config.yaml
positions: "rope"
parallel_block: false
init_std_qkv: 0.0383
init_std_up: 0.0383
beta2: 0.98
seq_len: 1024
MLP neurons of a small language model. Each row is named by its layer, matrix (up: input weights) and neuron, and shows model dimensions 128-223. Each number is 500 + 50 x the weight over its row's rms, rounded and kept within 0 to 999. Numbers have three digits each.
After each neuron's rows, "fires in" lists the words (lower case) most often at its 100 highest values on Wikipedia text that the model never trained on.

L4.up122:504469319542543553502572632491542483495434548554480541502469480447504473497464499638493452459525414476413460509538492445612506489511497490524451570511468511477475478459475466531557488474549510601550533472491489568571439420494390509515471523438502570437418506541466450508460520573511443486
fires in: "end", "that", "control", "with", "density"

L5.up492:548474469525472477509451415503390555491567512463484483450523521441517489510406429482522464544513463582548525394489523430504508424540478575490481617458424502473579459574453487468510469459470522502520574534507524485499458416547469508470463530495607559443452380489489508502438458391435449481
fires in: "in", "of", "two", "few"

L6.up476:434501516565585469489445491519602574457517513423503610509488460425469550500449545461528530536394484497543526465563451456419450505523538501514446627491558556521510446607466470585494465417422448444560536451509558430511515479504515442528527524486462485461478379477562510539410437437566487490
fires in: "for", "following", "to", "when", "in"

L2.up122:515577476554549522365449510517485595478507571450484376552540535463502528532436517528503502531525510505491504372480523477561477482409495501469438525478556501513469537557510498475423511520498596475466549482531465468552419522457492444514529562511417524591513508529493517536609456559463494442
fires in: "may", "final", "on", "day", "round", "bowling"

L4.up88:521509386414423460500526502533517454616522489494477415491459427420420331449408469481450560543463467462551537485422416543526458491453432519422584530501537584495433551496459530546566521476511494499518553466532456544471479477504602454485445436519454547614509540455501553487494522524588522478
fires in: "no", "van", "of", "mr", "near", "little"

L5.up126:404524494480519523547448464537404488459520483519560461404582458398543400437442398501611574495460512538538572506532409509495528492424597486438461503445642490429586508524459424494533496491473557478564480479490520452538502464512571511461566467588526482522438513501460553528611492495499494486
fires in: "united", "following"

L2.up192:506523462549527533532478413542471440557555537407477520456541442482553407508540506540533462485501579491491481452431502577464455530559564478459538633432534543523470457463460483487531542464394416475496564413524450487478479573531468445480509518513535595487411460559491489577527508354374498504
fires in: "as", "to", "grade", "truck"

L6.up17:577457379521514486503520473507535540508531527475540429542553485490436483453394519517521469467440443507488518479533495471522486526449505508496628571456524546567511466599435441563486576498425445404574605514520491516555522507497477545527445596559456551608439522595432510410398434571559512451
fires in: "as", "be", "beijing"

L6.up851:551495542468477628494555565519586496492479587496389471501519410479495445511538471478518522475436563497433535544481442495591450497445456513505387440507579409572450447600503454468569549530390475517565569450502452568527498550539442548524582520543469600479399513557475536474493456527564430533
fires in: "but", "use", "though", "remained"

L6.up817:562537514495528555505451516452454492438474511534480480470481456565459485481469527510555564558398502529570400601472438432601410522422551480419584524502501458483458475359542472446470586494499472606581501504553555433495464545463517500444509496501446526541462381478414572500516454502535557456
fires in: "left", "born", "placed", "royal", "named"

L4.up638:469616492559510484500447477598472504489457449433489420478454429487521477498509417458439566573438447524554430471521525525444516473428475463449410566396501534442531481509479547540514528522548441422452515493507593470527539520525388408454462449485473467552501508522464450522436479533437521476
fires in: "2019", "2009", "book", "album", "1989", "1999"

L6.up417:478559521495435555472455480586452479459470505431371506402574446532508500442478549555569571511423461559545554576480506526510448545554581420495465547502556547503426416471523523560515506531519540546478498465574501430549475478507563475438506448515525496509513530514479470448550551480498479483
fires in: "were", "are", "they", "soldiers", "forces", "members"

L6.up273:514635505527481504382476519506470477463420498496531453483490586469379510532446515521524580487541399514451546434400546591472529512552489570495445514437555482481481560563465521539475463537502532472504539547483523490547488565483426459486483482517440508491447504567536530421518476566468524467
fires in: "there", "out", "it", "ground", "upper"

L2.up706:443517518523567520503499509574533444455480587495573452461563569528415483415504512536598452477570567439579601423506414508503429559509528448468498527493499517520505489529530519517446579521489480436442551378425543515486489458480516463436558512512364543476459475603547502519527534439515417525
fires in: "took", "for", "taken", "hold", "take"

L5.up577:531495560457566469495522534485506444537381581528499489533494495506470398456531444506458458521527397574481494482365495528507534508519461550436440506521572477525548444504535536494439481533546569570460508597574545485537477576631443533489559465537507476440530528495558529430449505462513579496
fires in: "first", "4", "second", "8"

L2.up478:547555430426464439476557422559454502509519532482467336522384454488428331492556487508379492477497380489575581460418536507451520478503445548474494520471568569568402515507522427533532512427453485440452527567470424553498442474551556524463537481415506503557522525517507516519554499621563450542
fires in: "no", "little", "much", "even"

L6.up469:529536432430531479480494478541481528514476529551590520497537525471427491478444384581450492483489422563497451390433534528507532404473464519450474578394551502511484507499454511521515560505439461564457522450474572466545514413608441465539515422477553511498476416472574490465424543559656630402
fires in: "this", "further"

L6.up568:574544535584553494429513490549592650468449482440456517464507552417511426538549521509488511500468526523479514438489635530613501506475473498544426523518599480572604477528476430514524473464464525510470472430557488544602441462497384558446561559494359505444484504562519528510552536517553547420
fires in: "but", "win", "to", "run"

L5.up875:535568493500577434485604469626528537559496487396583493512409468510460552553486470556450469533481532496474584432468529487514428403424568492504481543463587471563551482528473537517531476580482428465467538512585515482507459516476405506575485426483458571585538575483569476494441437444463645439
fires in: "album", "review", "book", "band", "company"

L4.up521:487429499489461489517472431511509485519556585475437498424503433539442431553438528499518616403436464562568484468428550562620556467538509536436524607550542508546560396453535427539492552501480537530424519555459554497521483574552481497406539414489572581588535490546515485526593521411537408398
fires in: "york", "township", "angeles", "chicago", "texas"

L8.up276:479493515425562458500468545505553509508404594578531436516528525480508490533413446502488552602398535596525505442472570445465444446462473397503542519519571629463525508508473527509514517423535491422495532520460544495478528453522438502460506486506520549517612480484453525496586474499542535513
fires in: "november", "march", "december", "february", "on"

L5.up84:588547454486451476518541441585557491487442479536412575548463515520449470453460429490465571509532465517475525441488553560459473488489459491461540495502555517486427560475401467561585503441519436520501579509542568537468528493601505455520543488588522575531464560501571566456464514419611541427
fires in: "a", "athanas"

L6.up679:456600456439607508543511474555545450521539503416464490484521480477448482505443487481538550575436474565567384497504537555478549439511420554461373514563503516460591440469549536497484565414391429455509501461494497570501559436543454357643519450516510539566464486480506551392456517537457539456
fires in: "also", "was", "but", "is"

L4.up407:455506562544622481466437525450534520507507531495595522484515549444474353514508567464599417556424490503471532378462518469505497555487477449490458612490497402434570491487426502466522554488457484482587510486533510463531477488501476466528497560538392516482527496507465499508403525492491434531
fires in: "by", "to", "premier"

L2.up29:558555472507474483456547551572440406493485551512516480494511430426469499519457467510546413545520473468521469415423460514567464482394564499493551622544453433512449505570502496584539457474428571420561551505471458551521533477556417431417558549514444516574576435539568524527507523441438543504
fires in: "to", "security", "management", "medical", "lexical"

L2.up363:454509467516461427532491427576450460560397419457538550465490552456529472476467458512473522569456435463567484471446602568546488454458543431479551535484535528577468420422538420529504482390491524468487519550507483469538579478507410410525450480495519475540554570496509390494554514434486506407
fires in: "york", "decision", "law", "texas", "daily"

L4.up843:529494518491602391517452428572558566502433535391571419504478478548506382434482499506449468503406514599566499421495516510598546465423529500462481586501593471531553425532503456494504562476524473504511473464521587404491573456559484489451470455545598535549544417516521464526544460420531551530
fires in: "in", "november", "best", "of", "for", "about"

L4.up214:577464464453541494488566547489488533551498607462498426393583385517494493562520416472451556557463542519533497439545479506585492428411490475479465512460677568516448490536393488487568510574461499646496570449524441504549433593517433474485486502519463561510440520508468547543443534516465500469
fires in: "on", "died", "appearances", "returned", "orenburg", "age"

L5.up550:522557499530506510478454555466533490450577488491583558491510544446540510489465553522478467423467546411524412489483456528515485496492513442453453457454533460539488530537496516519601541510452537491469527530515559417542390442525522375535574468619515577519544429504491410412474458474514497492
fires in: "after", "before", "there", "of"

L2.up505:496481496476592464452454555551494589490562501519495445438440549554509425400485457568494469438465393478537567570493536485461471452503454494543458479539497500472529476506475518486511430517446544449455535505440523547482326420445517485452549529489436524523494436481491546464419529466516508519
fires in: "several", "many", "of", "number", "most", "allmen"

L4.up3:549500513514470522463487472564522454450489469494501565411559507465471508413495405528565557484529558483545489398444489420603380429479496498466354555499604484493503486459497503524477473482456472441552532516508583489509474492586585459559615473539478502520457554516600562493548531491588488448
fires in: "from", "to", "gave", "on"

L4.up588:505467589536457517495552476615471492448464444447543521458569492497576526547415496494469473504519525446480421452419502466522475493518486451519475484503504391528478498497543590542529570582458461516406505540484577409514505485554434457468526419569500526545530397506637524509478506465476563419
fires in: "her", "initial", "special", "legal", "leg"

L5.up701:512501467532511489568495571484474485452524539466538525582505518475439394492481498517494499536412461523591553434393409529527502434514446565457448589465579463497530558504451527580527582501453446549557506453448575451577507432528485477507547478424455499553538525525538525491557520511624537524
fires in: "used", "of", "due", "following", "lost", "same"

L4.up439:601496469475511521483475485530578523530489528517540476431523451502485432428505490509621412424520437499556529559420461553521504462437484515506522464401518437518478523445483464593545536592517584608456487483564481564541521549553502476524502537437408479556400505593505542591514468478429605522
fires in: "on", "moved", "went", "off", "returned"

L2.up394:545571432491612495521547552505498547489466543533563585545483563610476498523467536502661437558451484498577484458482454499480493483508534516396491611567525564454493497430513454580513544477413572557504487449528511465572558479524466489550552403512428497581489409580454628481454518515524429485
fires in: "as", "on", "is", "was", "off"

L5.up951:521594554465454519481508537592452527432502507478541428424532484498487431456544496479549514541442456504465535446457469443419496453503517439487571517413509473533441486469521456568545526512429479469489507392549492512557491539492429543478505482480490475513447561616478480424513455554534538483
fires in: "found", "about", "like", "than", "wrote", "issues"

L8.up742:596455539485582399407488446431501525403448563430508476395484490503482416518451470582559527472450549476450593417435524485593549467475400531486538534359465503500558510524421496475580571487568551485552611535550574575522454425505475510522495527526523535458444503462570532505469569441508529457
fires in: "in", "of", "metres"

L2.up342:518559447433454476489609465499498472487537510446442519447469356461498461466463493494566614511466519515501494466485470504551478495507535467531578530499575595456491555515487590483431507437511504550512448550494541468452534583520556467577538464489531491576464485560440568535540504578527581437
fires in: "robert", "at", "thomas", "near", "columbia", "maccabi"

L2.up60:590581522522482533432437481552484557499474587468519491458512583406499369453521461501564571515522537551562520435471559479552471497445482544426532494461509552504525520491500563441452488422512543526539521586488553522638487517531463449458507495419429495516513541559473520461483465575418381441
fires in: "on"

L2.up971:476524504430487542481445475605506516476475538501569469467553573526444440531535519484512467489455411468591530502405520495487452525440456526561496527523575543551478431470467487495503479419505587510516497434447559488528452454474502451467479467435462495585529525471425528556600533458472524530
fires in: "free", "for", "jr", "swing", "causing"

L6.up856:508542474483591484454581535460515505467501547469469422448521515438475390462526548539459631558498468499596557497559445524555437517553418483522509590479535577495533563530533488591553504530468507455476445423448537529471351455476505470463426533490448608500530536537502445477489548443505553473
fires in: "can", "took", "also", "take", "will", "must"

L4.up831:535592482485576563469481583537449467395504511455506551503481340487580493435473468493505466532506504485566451526466448542527586515384520513490392584559566545558521435461529490563420471514496458563507468576515532419552525474534429486492539540564455485533474555534512476565548498565439488499
fires in: "family", "left", "season", "state", "division", "court"

L2.up94:532448416481513553513478534529527514480578551449458525490566561495557469540449536555628466515530494515467488421498534472408436519505555505413405545480486572536636514446458452454519566419485389462595484421522503464480548470494573538616553507531587498531515478591423576465495453481475438532
fires in: "as", "s", "which", "cov"

L2.up381:446608581504593508523527504589443441500580438416432564420525543424572519533511563479519433453489579545457504500475512529477497428454555464494440569547511470585432422440509453465495584520424472566530539571482468422499460458484485531519547433480481486523530543482449442627570493479490572430
fires in: "government", "state", "spain", "history", "family"

L8.up193:569572409588520499474484539474524472556504566452484450463552407516405510529526529483442658527438540490536570432483498519464471515457470564538518519563551542398483503529496512462538501503430514463526590542430502509576482408506555478478502454489497555436516446525495498518442466499544493492
fires in: "most", "more", "can", "may", "very", "almost"

L5.up1021:523528485513504446536519439520470456492523511486444518489492428561470566441450524489575490514430532521559528493414434511497513486473516442553511525397518451526546431449415526472630570489460497513463613509564465554479494451529491481604575439528471526541520408498519528449395490415517522514
fires in: "of", "with", "club", "among", "by", "become"

L2.up745:559575544475538568521490488598554508426494505551498444579433551515569495522429548462485468485496485500480420477348476420510507484488450501484450573528524481465497463492475469486504489541517432482485494523476449525516481528601588380507559467466489477510477460569527489433488505433447452486
fires in: "of", "8"

L6.up15:619526474457576442423494488541545549484454486466518518501489502411471542564505484472592468454491530469570347460475602490490497438390485453397494535565501532511439453463445493573470520515448466396561497479504561502603510452525438467440588572587425481596601503576590480476548422556445515447
fires in: "on", "november", "22", "21", "january", "june"